{"n_layer": 9, "n_head": 2, "activation": "gelu", "lr": 0.00381, "final_lr_fraction": 0.05, "doc_mask": true, "steps": 5394}
MLP neurons of a small language model. Each row is named by its layer, matrix (up: input weights) and neuron, and shows model dimensions 0-127. Each number is 500 + 50 x the weight over its row's rms, rounded and kept within 0 to 999. Numbers have three digits each.
After each neuron's rows, "fires on" lists the tokens most often at its 100 highest values on Wikipedia text that the model never trained on. A number after a token or word is its count.

L2.up141:521508549522554470544501607499525471540459457449395529541436490430446487526425503472497432473421509481514519426368506479521555463553557508494536463479522490473479507519653484367536517504504480511441459463475560407562574497460490524397508567547475516471588532456517542590554589489498492575437480535461428475467513450440604504493457481451416552444540490555533480541527481580470410483412
fires on: "ate" 20, "al" 14, "re" 9, "ational" 8, "inal" 6, "ric" 5

L6.up169:547386564420453496575533472578532408460472593458531389489383526455484487577527479535531495465540526439561432508538479520503473625436575547564404504526480466535540452504517437477417423487520479436470513510531535505438486579493516495466449498346484551451481420466534541505574523504442476453494467559496425500513457532548554588475510503536481474456467466482495438470544506558596516540440
fires on: " o" 19, " O" 16, " f" 15, " " 9, "1" 7

L2.up504:455550572461567530486586425507561568509459484523521630475488533486479427390487584503644524520534487512519370454502439581501464497479475496528556554531512485574440502583481514506504539417469431481438380567517462475528539557482552448475492431495555459384511444484475496458462447586484475513456544463454502551566522627487490583526431501437450483517438491613519569562440494498471529526531
fires on: "," 98

L2.up1083:541512497531534510480602499539519466589499547539628472454479558456526515543496511513484541505512488459472569505511528500452484544408509465487584592557455546491487512430435547573567490436501491487508463549510482512498493480484495541427420509498556480441549506500517478472420572610506540538380484421477501515497493403450513499509426452446407496449533482518503520532612488541518477598542
fires on: " be" 39, " se" 17, " pe" 11, "ast" 10, " also" 4, " only" 4

L6.up307:401491554537507554557550538562516429465518582494508432513481476593528454526664538554471489433546469512454447495540609421522516579550509470572493474447531439511462384520479479601450554478421478547498576431544490500546456464441426496572464473496515509534468561491511499507514547431467610505545545461443463530463438478478494515458514594601447553467455458543513588468528507537445510488356
fires on: " sp" 32, "ro" 19, "p" 14, " under" 10, " over" 4

L6.up1323:538501497533479369507486630531504585465447438499524512575570576514580514535419506500405473475462447557628489472441495546490535535588447488401522487553391414390629523462459493526514470509492476451501558461501448487486528569560554523392378473488513481453488403496597526536643538506457491505609554535475472522386528576493506555461588541529480487492480520451443608440405511502510499520543
fires on: "v" 32, " in" 12, " to" 9, " ab" 8, "0" 8

L2.up947:474405432445490440484461479456534539453460583526421592479571434560534537474452468502549464534417534496514492498499439552545503518452473462641515462532511460494451485404481371536519503445428451533478540541438544478508511536544557486464500510429429462443491506513453519519560436518543500572491576548477400518502482546421505516432471484493500508491511516556564531471528495526574480577477
fires on: ";" 34, "," 11, " /" 10, "id" 6, " in" 5, " |" 4

L6.up379:433425485499454422493477529447513520549490603474501599505538486462502514415494473412484543543503533449507463434497530519501472527455524438486453506468489418480450484468450430551568512483655505490510479462543500546449460571363457506534400547540468490529566529550581488546472464561461478465555440425500395561478428535442520518478544509488412527563367512477603481526545380518396467479532
fires on: "b" 14, "op" 13, "v" 12, "ob" 7, "cc" 6, "c" 6

L2.up1427:455498510521530537484550450398533489449549432460492430464502489480584484503514554514425486566540440494570501434553537622453397497478464435525433437411493532526586450462484467486528485496551556540513489494563380492422583551604590533557415495546551549523564510492523473470514444630575461521608518550413537496490479477456470544501492497511436524471591499521451495569493532530508543521501
fires on: "f" 31, " col" 19, "ir" 18, " comm" 11, " f" 7, "pl" 4

L6.up628:526543509480431503494569574572512412520605486423403544528505528387530521544353478479568406422486557464388514520410483574574431517408452401453423565556505527503566419492528448526478492499454516515459513445459589540518495422505529553512458507465412467504528534523519522451489577567492537608556565475575408517457484439457496502503538496588491518444485574468491483475506486478445532435572
fires on: " b" 24, "i" 17, "at" 12, "a" 11, "ig" 6

L6.up716:507536523483414513467523457460509518497588575490488546455429507480499397522484413414529492558598471543404434545486456483537534594495578456407496544544496554461481519516564505493512430474651448508426538543506451408456555505462529515513422535570574435380579483515586421511522383469466535490482522448487601494451515520481514531471483495462521544491495565526544517412567556506479459499507
fires on: " rec" 36, "C" 22, " c" 14, "cc" 11, " C" 7, " acc" 5

L6.up936:400470509508385465479510527487510452515594479521416468538530432479544549530535504551558410461564466559418386435402409485532549519486463427514523546515623585548502501486528513502448470403522504532558465429490462507536563473406542575479489528544458454647550644500554503559416474505555544529523434522508419464558498521501469463408492474541486601516481495471500459559539520503497468550517
fires on: " p" 51, " b" 21, "b" 4, "at" 4

L6.up562:453464551474563519523534451544482539411428506525521498498457589583597515534526545498569482536632428487444423487553450550476553587449544530533464483530412498537487389566581422473540432525543361492553527478472589509484495555490550471491484460508453517504554530492528524473527389508578546515376482532475444420499498566434571463519454505538541618473472530553514591534483546530391504468467
fires on: "-" 54, "–" 13, "/" 10, " |" 4

L6.up839:513480456466527473494522505465481426465625430510475479560461484534545579466538476509596488492433448461464493588487444394453443456447574465431484543452503565497543433429519550514431472470536530572496501533650460447503503521520510471529368479515485493563528564496552481527455407581349517626512571548586496485492493484548595502495511490487502484501542525531448420444564532475518482439461
fires on: "3" 47, "4" 15, "ed" 11, "ig" 9, "is" 6

L2.up1094:494558462557450476479474532476560489577496544531544508507435503382498510479510531490597583418571540470485542555582498496392431517451486514508615433467506497544489508480470379512440556505414501502458518575579476617441453475499556491487479484460511514473447601520556482531554474521436523481493529572433585495496412472497408550520459555528598520586511522443604486443532533572479460519537
fires on: "-" 79, "." 6, "\"" 5

L6.up1335:422538564417472534480537486436500517545423515542550541498482484507527499461488482450491504462548463621495436452462621475506459429610595480427589469500463540463485573478409465343449575490487510533440509530516514486474579480637558443525506463567520468561495407503478477498458492487503359550399478439489488500490532494504531502519432564520443519448540539506512533549507452504439481477519
fires on: " M" 19, " R" 10, " T" 9, " A" 7, " C" 6, "r" 6

L2.up169:511469350506570568467475514434561494484492467447546548448515458545480581455440414512454452461528459525445485378528511378498540477508495488517441449535500503518564583480500505449467529400471403466592494505526507506547547405499448483499507519451511470542556564496524453508463508523458380491453498514522568490504370498440491514557430555517491504506462503566466512463583542490510473511441
fires on: "us" 11, "ey" 11, "oc" 10, "ia" 8, "ot" 7, "um" 7

L6.up1143:404468541488534440552468471454440431513445543484519460544538460482490460484566468474543438529498625406582538502493550551584489448518472512456387568530513473499538445525458532503475525370539584475589436519527580557568506539498525504453517603460607454439533583524467483495528512461466498475466419528468536486480554531516559425454430448417486442581535595482540548477539481543512488504480
fires on: " or" 59, "ess" 6, "her" 4

L6.up467:518486482497525550435550493502514445561485545387455529449544531449527490440563472516490410505474566515559445468532490423434437519597516406469505556438475477518495511439438426518453496502511527550596475461562467470499487500373505462508522441483461532500453580468522532540550449432483589509555454504485446528429404516433585471524451544527520468485542560669538541416520461521533426458424
fires on: " h" 36, "'" 12, " " 7, "ro" 6, " stud" 5, " l" 5

L2.up686:456517510435533504517577510513553530492449490549575497516519523490579490573465520507492553490590531523522479529529510490390520538505478518526409435492457423485496553574534510527518502512556458497548477490523495522550522472479528437542533517531544538516459613548560458474526553614434488437530444574476595435613501614557481476451478524494516512470510466456603449499618488501418488494527
fires on: "." 26, " of" 17, " to" 9, "ad" 7, " a" 6, "ver" 5

L2.up321:524518416511533503476546566531458512481474550462467477461474497519515563543414440521477493503553567510470454492456531464508451477499505575458540600478475494510519459391419523518522481485491507419551454508468472526510452524534526516456408464491507433481413424549485595481463645564365468472400526517444445503481503461408511554445525474450526521557607429521460478542550550602563532466453
fires on: "The" 19, "ast" 10, ")" 10, " be" 8, "==" 8, "ad" 6

L6.up592:436510476435470473465396536548491481453519424514387535504522470483435533484573527481448502443534407525458546611511599528469447521533532535414450471496545441532487497496469451511421479588484503528489507397588531486480452432469501532558447490458597507547546583469447475542572517624526452480526535495498523481497409398526457422508457485419555409582535478553607568410576534538530520453540
fires on: " the" 32, "s" 15, "2" 4, "4" 4, "19" 4, " as" 4

L2.up448:470544552491458493500533450426565458503581465487563562541542504510572477505521460444414465459479544587582456509509510478493548407476559559534422439528449419456451473495487462527535469385356503467453519526514542457424592500531549485479560525536439500497514456484495475562517412378452471498408494486561428460476526506445449455475486527488510478445524455444634505415522562549595514452458
fires on: "," 67, "\"" 9, ";" 6, "s" 5, "orn" 4

L6.up844:424507526505413439392513509514393471532465464582520489555463528422456496463416580576419448528512549589523430478613469495456479450500581444504484627539480525499536493501513492512495514452597528543526567453459510475541600507455544439483522444510504494439488494371536493570496473552440547558435452458439423553460508491480502395441438441454544491450550533485552529576552515458463515484554
fires on: "c" 18, "an" 11, " rec" 10, "on" 10, "ec" 7

L6.up1436:468548457453446425491519515570490509507455394452528523437534552514485504478427552502518551570498487439518622442433522519397561522445529442502528513433400532484530506432530523472471550585513550481518548588531463456464603499454495569516479490437418463523514522457539422483505546555512541506521525360520542375431460506559420488414448518564443497579474489573489511509532521476443528533445
fires on: " se" 61, " pre" 11, "se" 10, " to" 5

L6.up974:471477535482569551404506460480543502468444519517526505550475529510469488492510480493530498435468561413502508484542438531501555512510528555539539485513511475615503521481500518416519605445551592483468497493560454433472542535567554432479525530571481490499545449631374577509532568495457560519413574434436430478578518464461502418505522443609489532486550407556373489473544545519524491538594
fires on: "al" 26, "ad" 13, "ost" 10, "ap" 7, "en" 4, " a" 4

L2.up494:470476514480429499521530532496539596499535469523443557464543537590537412472585511531593469594453418464504494451528445539501462450483511544427547424627531547539563583435505500529597490417452523420616521574497485518489528607519481439430507463469455516480492392482494503490510565433482587531536500376485514373538428515546510504470494514484553567475454456551498544420511498561423486495502
fires on: " and" 39, "," 33, "ant" 11, "ons" 4

L6.up461:437532487596586549476538488471426529577502553556440554523649592484467532391507395497433499486500432507584420473476538468495423551561503520525501536529436547525541507502478550508525620596491455480530429458431472459507460477514552617381495431498427503479479471492465569518463439550461522529551535559479474495434513402496469440560441464501439557415529591513481461543584498370418517522574
fires on: "iv" 14, "av" 11, "duc" 9, "t" 7, " pro" 6, "ion" 4

L6.up1015:508417531473477451642652594468569482498482480531489422546434484557515414511461505475438525489490485501494413433564504565515492507434501635476466531490457488429630526491494544476523495582459492509542514586499405521510510599556488460501458522471539526495422452556484535504553529458501520521459428474436543502520438510548550608504457513433453532392484537520565467465473505569482571539446
fires on: " in" 28, " con" 12, " ex" 10, " cont" 10, " Con" 7, " an" 6

L6.up1354:544452546466464495552595396457456510492535457523428634509477525444609542486462595571472528476440431459431520531393478527484499567489554438514412398587541385499529438474485560573585533450541572451545573496396508576494513523473477445553486551499539468476480447520615587568486458546549501546446537530512447554415455470458501508473398458504511489450566500478452428494479525502490480563548
fires on: " St" 14, "y" 10, " O" 9, " m" 9, "i" 9, " st" 6

L6.up712:468449585489441512550440483513519527443512523503427518505514561515565493491473458516491520410538515473567496551555460400464582494436504528412423471517493490399508579345408452480549476550459434490474486495476491477427540527512411402527472484387504513455503446505544490469496570508505490457459497477409548522510521450583527566423531556558415553515536527525455414510547500565409456456484
fires on: " un" 33, " con" 13, " |" 7, " Con" 6, " ar" 6

L6.up524:479485559503482512476569496522429525547500538500513456519497547516475409398531486469503448435527578538543448436539580427500438395618575534461544396511488612465545569482481460458496586446419529515454491509482522501484550581460526549569428500476547438438504449490463461498532437488656503429451434432573484499547504508558501498465407443497454492579488429570457636505531452563458519456438
fires on: " T" 35, " A" 19, " Z" 11, "et" 10, " as" 6, " to" 6

L2.up850:569458533409520464518451480510464529544531516462481549548419515450419505440348493521549559443439542514472484488505488504337484458419484415462457495567594458470490552413424570445555456463411340441476490443538640558481426541520418525605468553520568516465554505563489509512522478510488474467552526472484527535492525523495588446433585490516525510475504591464469575551474557503562516444552
fires on: "2" 23, "1" 21, "ut" 13, "ent" 8, "ad" 7, "ate" 5

L2.up1534:481462543557583503456418459518438485499577603499469584538517534481508420501520555453510464511489363433448402451580465534519420414538579502544572496532440525478517487504519505462562580467454463419540486413499509439452560602525604468501528530576518477492535490528418509468482439522513495459427530505521510495508547528420444574470487487512542526477458557593521476477529529524450603518563
fires on: " the" 81, "," 14

L6.up1382:409554389456533453478556542470570481549527521506472592507490590504387549479448451513525449554448554523580435424573465505496588571538499547542427523453501463565479550490509535498519547583474460508555469510379532551567567449405501554492490542497508486501531577497399529467431377574447529503486445439392511551366454495457500456453586479445421518451431516541577508413532460485541423498545
fires on: " l" 12, "t" 10, "c" 9, "es" 8, "ion" 6, "k" 6

L6.up955:534508623511537537421548531475484461459473484545588350511523556518524599525475574514539458443437515577596595503438539496535492614494573470485491558586520469429509584466526462517407497606405483483436420468531542441568473562521512454467497587402568528560469478475425416384549536519449478438500483487513461511523505561516508470513440551506423586493471520508490459492506530562512523461551
fires on: "el" 16, " to" 14, "l" 12, " al" 9, " Al" 9, " " 8

L2.up164:505440514531522513437515503660476430482560575485479450593424540471598304555501504508527539475442587471515524567504599494466570502491499459464547445519446429456484448577460570468516500503540543473517494449529525397603446454494506462528453340519597473392526443533532452509543530391540474574453499543483529538540586462494477405590493408488534492559464509544421567493537554481471459560541
fires on: "g" 29, "rom" 15, "ie" 6, "as" 6, "f" 6

L6.up702:533530511476568410411518483488473496590491434437451613489546478373561574498554512484467431621492508474508481477479543591518461544476450495525458493477599475478492462510439481456487444515535491579457480574511541583452530447480541508478481479503546483537465472479530541533550513446467426581468490572473588486487450453521451594409466536468419557536491508519476489539546552497478474465501
fires on: "." 54, "\n\n" 17, "\n" 10

L2.up802:413565489468473545453517509587507412482567531492459509584565475521535549385545470532514438446554473514411534384536457480546473525520478497455515478495436475538468520467522449555586530497560515360511388498541545411400464489471485588462511481519558520602516463506581503466485484461499475600485509510486428526534553547521472482351491514408475599510442443450442544458504472474562539473532
fires on: "ff" 17, "it" 13, "ate" 10, "ear" 10, "ct" 7

L6.up1364:490456475417543432515553454466519411492488488451521543516521532524583469478509493489464510541508541593573501534576511496520510493466498545432449498571481479456481515450420492511574571492488513548464499583453572617488520425475464498535464484517559497614539512515560478490525435505442505512506586541539555515509547491475430533483512409633451504483515566494535524437549622466422408511533
fires on: "." 33, " (" 26, "\n\n" 15, "," 7, " O" 5

L2.up1504:467512507487473422514416484453510515441534554479472476421457524495469406442493529530550559450406508506485476510495572527564531514471441500476606509579482512535406506556539456538485516427460542518424574516444445518469541529524466574499373615476611496447479532483513501466565466533477430601508463508545528480410484570449504371487534499467439583528522491542489448527506434473536522580470
fires on: " rec" 19, " elect" 14, " part" 7, "ct" 5, "ision" 5

L6.up1530:515565467565464465535567553504474410538560557514503481508441433507516557445521515506511470360529510460481509515542513479596395548504422524540484487445563573509485462417451505538486495435435536445470626539508540525502561464475497484439467488421599575552517513507481535461586614537454588485488427564476507448452464495500492462461512466479499521550475429544477506525382511459449514548570
fires on: "e" 24, "m" 14, "i" 10, "-" 9

L6.up725:516497517445602421470499424453460459439551597417542437503494438504535534473493473449535497453506469571468479558554498501465547417527483584537487565545416449483578527450525471445489465490416561487437528471467541539540534521460558523474538552424569467570497408457429455465502567528380535543477507473513494599500556518525527454440461492553472487482573530440423478575540472459468575483570
fires on: " Al" 47, " al" 27, "l" 11, "ed" 5

L2.up360:415537401499598449524559529509574439492543490503524524563444499474496504519401511485458520450565489573528494554496457499445460510538522546490621435562551465488477489590408483472596510480445636504509512551535438606506467529457500466514524580497452451496583535489423434567475485488478542408503527483442590487506458573533508483503578459492456502445539502543463492533486533435467450513464
fires on: "," 28, " film" 14, "and" 9, "ase" 6, "oup" 5

L2.up267:472453523449532608585549569570491458499550445567447476477492510502533626535537456504540498625506498456480499510444508490505509488495457583495452435534480617487513492574505455465415539388453485465514512443440497543533441550402436525581552439487491538451461516531534548509540458555579482492366536453471458468481515528489525595474459594503451482471558474540541503498469400531497415454500
fires on: " |" 31, "-" 11, "000" 6, "per" 5, "6" 5

L2.up181:429473513479547486458429472548554473611602548528473554530428500492477481598495511524482493501475548480554457493553518461445486528492424519584588415471419475497564476459431580591584465420463485442476468544563600568394467419460512500496590557547434485429474451540568563654516457496448543496555477477600504497462547448416504555476481458436441437537480490466570440486515428504416489536588
fires on: "." 53, "ation" 23, "ure" 5, " War" 4

L2.up974:495413511504467562511510503529471481487493566465499496532456529411499516537452544511463460404554617502484530448426552510417472438546544499484569503501509458547502515562577644406529497523504478445508550560466621414582482561538486542544447490411476481501441498524497491444526542428416506561510535560486511495533474519505485463444557474486495495503552551430511483577412451404540477504453
fires on: "ate" 31, "ember" 28, "od" 8, "ame" 7, "ident" 6, "ent" 4

L2.up117:546434491447489462511465539449523532479455542542519554504478553392531479545473570516525501483477487487544382537472561581511465490452477504513462518497494442531414477492500509408500512476399470412462522516501513599454532560444540503498424437479494478467597562558522606557454640455604451536528483591428431496453516496520411420498450606506476467446530432493638423533493507501546483539456
fires on: " of" 18, "ther" 11, "am" 9, "ver" 7, "'" 6, "h" 6

L2.up718:531499486523545538472610489500583450608524521463537484480400488494472471461457465532524488465439444475539541503485466548591507541537546416569471516505505495594506527500489510621554527571495502526467474494543527548677521455557503449526524555477495437449390453512542531481511478463514413558522506514449459483535496482600572453454489481509485423496558560451424521357494399574436580404444
fires on: "i" 28, "a" 25, "u" 22, " cent" 6, "ess" 6

L6.up1474:406515454530546456506558572441383455432565502511482477459525488508502471391540540494480434521520468562537481477473490455434417423516513448432551495467504567516512440505418540498492452481534509431439467412523501465449450561557524436510464490536542569478554512488510515571527536674550434539451553588436509572501556430523504500403454517463507510545498470431524598477426557507503529501514
fires on: "r" 29, "s" 13, "7" 6, "ear" 4, "3" 4, "4" 4

L2.up599:503423531565577514420458429498504450559513556505514527505504476454524466560546481422575471475529476495506470481409581550502504446538533516543584445507467499486527500493524395427528460468534515443489508495608609423557417553469592448408505524474532451389485480547490440602527426499528517412488520516404410574525441494556523434481564552587568525475498584418498463505531542488481594523474
fires on: "," 41, "en" 8, " The" 6, "orth" 5, "ish" 5

L6.up72:544610484486607552590492484500549484527566533514486652494532515503536506520548541529487557454583500503481493531503486505500490507544571466460496418632513464500527492462480491554511518445545455471578473489459487484495505555515457473465451533410468566546510498503482496443458518504519544509529504565408553506486409606418487539412448477572478570473496431616462458498526502574406510459428
fires on: " st" 43, " St" 15, " le" 10, " the" 10, "t" 9, "The" 6

L6.up697:493489435473503447463508527436543491513461601437489518471559512413440498519475505524541494410448452554610455499500451523560512521530490473577536526551473454542572448405480501420541411620476440545495483533518437500490404612479597561439559495489534513487545443491514438602399507426487507456454547534344486500506336533550489522525518541488440537398477595461484466409471556485459500567470
fires on: " of" 14, "enc" 13, "anc" 13, "ar" 9, "id" 9

L6.up1260:504519493542436430481451638435531416550428550529410470421441489453473499401410479488533494570499513574450460530594541582517538556389506593527536574546507549489581450491542511509550521496481527496471520483496528484545346547511540534508486299474501433478467522474442445472549506536483446578540480550549542438518425513481439447545476504460485479373554429442456491578546449484430521548421
fires on: "et" 18, "n" 10, "l" 9, "an" 8, "at" 6, "c" 6

L6.up686:548561460540538510520448437524501551470542478547444513501580572536433458473428506495449547450462509529460427483473560512478456612446534478448513433424507574543534512520503448574460487396548475567502494463537511482511377502584468524417531560456575522486548474516506473489469452501485440405423505555586538508513478500504520532585450518528576515468468473443482600505503582460456531514500
fires on: "m" 12, "C" 12, "F" 11, "M" 10, "B" 7

L6.up274:480495587543506576437503534437504519527537496508515535456540509497538587469525454386467546490727543536541449511440442467507447482472495496391598551542524488414535505498605518491528502412566494449473578469514461429471616541440431552461421536438602473494470508526610496452504560497504497520613495448484499557464607552541448536546455392405494497549413495530527529505540412469498439478492
fires on: " c" 35, " C" 15, " B" 8, "°" 6, "c" 5

L6.up762:421435601538538527436519434498454588579511593576498568498540554449487493482433486293515485512506559555473488458484525468503458536468425497475482575587506491485559472392511507547495510477508457604459514517573474495407520480437532479540578531490552498495502590528495518505506459490524496498407437554538483468446504539473479535496539433487437492560441500428499497460464425499403543412487
fires on: "or" 13, "." 10, "art" 9, "v" 7, "cc" 6, "ut" 5

L2.up1303:475509474509460481491487480478523556529499504547447505548531633498498446447515539442405495465476567542523555514463514436544413557457455557479590467574517549470538462486498486514396517440442467546605473492609509521504423278474505558496455533508500441483570553419476528539471540478565501502449519557572426511426582515499524530486464505521522521571513519522584552455531570526480456502495
fires on: "D" 17, "C" 12, "T" 10, "M" 9, "R" 8, "O" 8

L2.up1035:428525563528466591517402465507487424449571486516552402492509528459436521432441528442496427501513476504518441522535467494533522527597521516445652438534487441481523455586509474537538591570545549483538550480505434530499642533472567501418496580434497588432537525502476484512496447546415536468442434532451522451408453538453484479519555427519400467514566495510529500515543533529533542493553
fires on: " by" 29, "ult" 10, "ight" 9, "|---|---|---|---" 9, " he" 8, "id" 6

L6.up84:525423596560533460494466501603415509474466587484496476467507447471553446430466560464460452437394477584545462559491524431474508507542479515489533534512438486532529573469581465478512399533549523595415542539614559510466502557562539459511417519398529512493527582504560445499495485474496510471480431501528487583541427515456470459460520602546463511471626447512421484462498399518525554504491
fires on: " E" 36, " Al" 24, " al" 11, " a" 11, " e" 8, " l" 4

L6.up1444:501597582487525583464491523484531483545520494523578474556572455428461572583508500543519487395568507453515471546488593572497499494459556552503463503474491493516472442359442491535559505373487505394468542544462449456492631496518507511530550413433454442555499459548460500488492488517454532411457575447493512449479484511492451503453445468564488500441557563564522491479525444449405598538553
fires on: "em" 26, "ad" 16, "um" 11, "m" 8, "is" 8, "ap" 8

L6.up1150:566370515436458486553522467454531525459534496521475570518534529532589397547460481455452516428467500451499527580527473541440503471517574464516544540488472522557624520516518446502593523431489448440495404543592544479423485625539524424565434569436471505470533517502516402388532489573581492474537477585332563498520500526422566548533565481475464509478424546529426546464501416483550540491599
fires on: "p" 15, " ab" 10, " comm" 8, " app" 8, " In" 8, " in" 7

L6.up1301:469499465468399527520513458535496507498530471642441508518515527482571529472427398480469524463531490557538462552506441399516593447538507478475503528377501445564563492523527514413484544502498556467470541529574409499355542430484447541443528504491397596484491512483547521560521434527567460476497468516520530459411450546546507491458494523479514504463430527473496527514500557440456536476558
fires on: "em" 19, "y" 12, "in" 9, " ac" 7, " and" 7

L6.up747:530452504434387462491408558470507535603484499482510476460521500483545558500459546480473484510579514486463479453550441581491559419524533505487414590453503485517565546449426451506565473472530516499568484463486439437466505551576410562456492426512481570495483544355550523471487505509517483527417572564537476484426527531442472529524449506453529515499516437448579499575546518454384541544474
fires on: " ac" 19, " ass" 11, "an" 8, "ad" 7, "c" 7, "op" 6

L2.up7:485545512447561503571499502359453491523434457496500468479454482476508427439543532474582527447381520562457485484461514543392412470482530452510597536476446560508343467499568556494496505505486475508458516533495588518520530437496502546490531556507438461582542558525494547505524450557550389452499472456496453551470438460477459474502492427445481505491539471558568538548525544373535531549417
fires on: "a" 21, "us" 13, "ia" 10, "ov" 9

L6.up1326:514573503451449457566526504471453412488553545481542523471483486521591487526545450429476530506539518571496379490462511440403470499413402442506522500486476584465552472593468520546501470426467465549513531543487505406544473573543517531390577518528482438491495507538473501543508461473573438514424536535491488612569541533526479503516529500484509516465456546503391552533584568456489505461495
fires on: " cont" 28, "on" 14, "or" 13, " " 9, "in" 8, "g" 6

L2.up859:419475376496553524564462491518446395489543517550480432477480471506540410531509461418492490487464510501472437493416450406457504522473458503574479402519492487558568574619545596529540486535554507533523572529533507505476608491481429507481565413488465444467533497562520459541470439492567467543507496517556444540525530568480540506491535515537563555498499511426505462454576488384598446575448
fires on: " cont" 49, "er" 18, "or" 10, "le" 5, " by" 4, "ther" 4

L6.up306:440452461491510486577564434470464578560498551563468517521431520521480401523579421444371492482537505421497527528546470447470493527448435493429532510502483522518511482525462484556457530475449536522514592531614658502454497514512412480555382580415609520547520480499451399458478436523492536527441458458498418446492538514487488559540559675591463480505488478465483562467482464490534437569518
fires on: " sp" 56, " app" 15, "p" 14, " com" 5

L6.up44:502494546525489497476469499536536492493514508514580476501430561395511501560536387555578568468501477524525507554392521452424527523429539448402630533462511515507515538488491462449557401523519587538472485495580484452467426518350594542558440453574475506480541543543520503523534520385495554496430499540526542461439486457429445553427459433633433579526499386562488471460522579480483481513475
fires on: "." 25, "ro" 19, "b" 11, "c" 11, "us" 9

L6.up337:425460526436482460471397435553588516486502441427508540478500562444508504474599448505491484429471427534485464520571415453517495498513526550472498529561475454527522497510433490541578548486505532466495409424529469436587579502443586524575518464530527439516572540507503524485558414537418482497486485535506562468394526531453529450467499532650551447456551531490412444530402570461443511546537
fires on: "y" 31, " by" 15, "," 12, " to" 9, "ro" 8, "out" 4

L2.up566:462497425487513450439582561566521502549539504456380461497503422492468510497491487459485497469553498404465429416524552373463506554468529558479555467494484477617520479529538513509538460560511506534488524508469520517538520545523465501511491472551522493561411578510557502402531493530529566538497588572381487460520398461479534574462565533466410582550488539537629439422534530492541474477503
fires on: "le" 28, "ame" 19, "ated" 13, "all" 9, "ost" 6

L6.up209:496475485443556477540498508384483490537529495493541548476537452454503485468486440516516525459513427516528501535475557428530531507611469571510562421554537547517505484526542545414439474473472552540483527440503507488506575461536533475392486546532498484584503461417502504527556453514442503484432560541476417564517409497381434516519469596378528554508419496559557560542514567420522497607559
fires on: "a" 15, "us" 9, "y" 9, "le" 9, "ia" 8, "ry" 7

L6.up869:532568509481529531578468525566432497538481479577429475488506542403496460536530498484500519481436489566439380502507464471466434612484562453602450454594363421417514489487523444499532522489516493468525518471586553492479524499446606519425464469458451466496471396523532500494537556487473497505518451482461505438442539564599545494586499446484513536530493445386501564544576452477431445498501
fires on: "M" 28, " m" 24, " d" 11, " M" 7, "." 6

L2.up1461:415448525491536505490462528491514432503535529494499606539495518552570490413573607451574460479494490482500534548486531428491448493415498505504476585458485549477503497475504443571552472457538571483528471578522558475545508464456474539491493569455613415547439510419544385501438523531516483534441566453487573475486518394553506442372401536528425479597532530552431523450568427462446414503620
fires on: "her" 18, "ik" 14, "ast" 9, "ife" 7, "ater" 6, "ar" 6

L2.up805:512421515525512566449587541501563458521482532480420488498517457467502393502500544502464568483507534460438466468521459573560471572493547480543474543442480465480591459455530540537475471469469520455532473500509499520436494517535576499479544520546504517581462541520413524515502450456467440500464524585601517409538519553511395526492558501411510474566441491558478437617575484503423528483372
fires on: " " 29, "," 18, "." 10, "-" 8, " (" 6, "1" 6

L6.up118:520542510580540541494529575411548510453422455484467521529447512498462436457528496467520557432527514563470451451405444366420494544485573599528534480645509507482501511514545503480485561464570373471508519373486501519501467528478463470574506514577510548503515538614423526507493429500480498411471476576510498569515457484582420369490490504526465388522475609428478531490494533469471479549496
fires on: "in" 15, ":" 15, "l" 15, "olog" 5, "az" 4

L2.up245:421471517563483520480425556562562514465476611500435539471574539521434530498444491485477504548446548441495465559517500576416529604479527455504477505662499530628565498528372459424544458511466465447439505590544504466425524496395492465477476473550543520443537519437466491509457523522483490510588506600521365536429552536425508470415574583479442563464515488579487482519489555524472509534420
fires on: "h" 27, "." 19, " of" 18, "ast" 15, "ut" 5

L2.up645:579499431423603516487519505571590499552397532439547411527529471473523386525510515486504500535529498553508530576474500524439492476474480434452475502610447541381523526499438452500526500467578474520579457514509496503493525623450505454471572452506490527511507549497513533475491463464390574518485504443432420523446515483594508471437552569418519547366474413448496513560565531414473470435605
fires on: "ut" 17, "id" 15, " to" 11, "=" 10, "ce" 10

L2.up1082:551503580543445550553488452461570511517555510458497469518557449540552474446514496483622521499403580554531465385580462590524501439488586470535499453581422500498567574376543557515530506374458501530434538489542549515513542559500480443419453517486555438466495538470451408492477499487498464443438509400508558484508527443513473396462526496426545490445507378512545588442523567545544468480411
fires on: " or" 49, "," 23, " and" 21

L6.up1365:559506451416556473520441479636547513449539558479490586501501458478489452471492526440583577439594500512541475578558471517459435524531553555434466405504557461485561473434497446504547488383528526484543417532555545416488444529561487489498453537521615550528494576459478503505462533492461499471566510587487531519452570521521509530497577610454459582569496419518354554455519452480524545433398
fires on: "ial" 15, "ct" 11, "ant" 11, "'" 8, "it" 7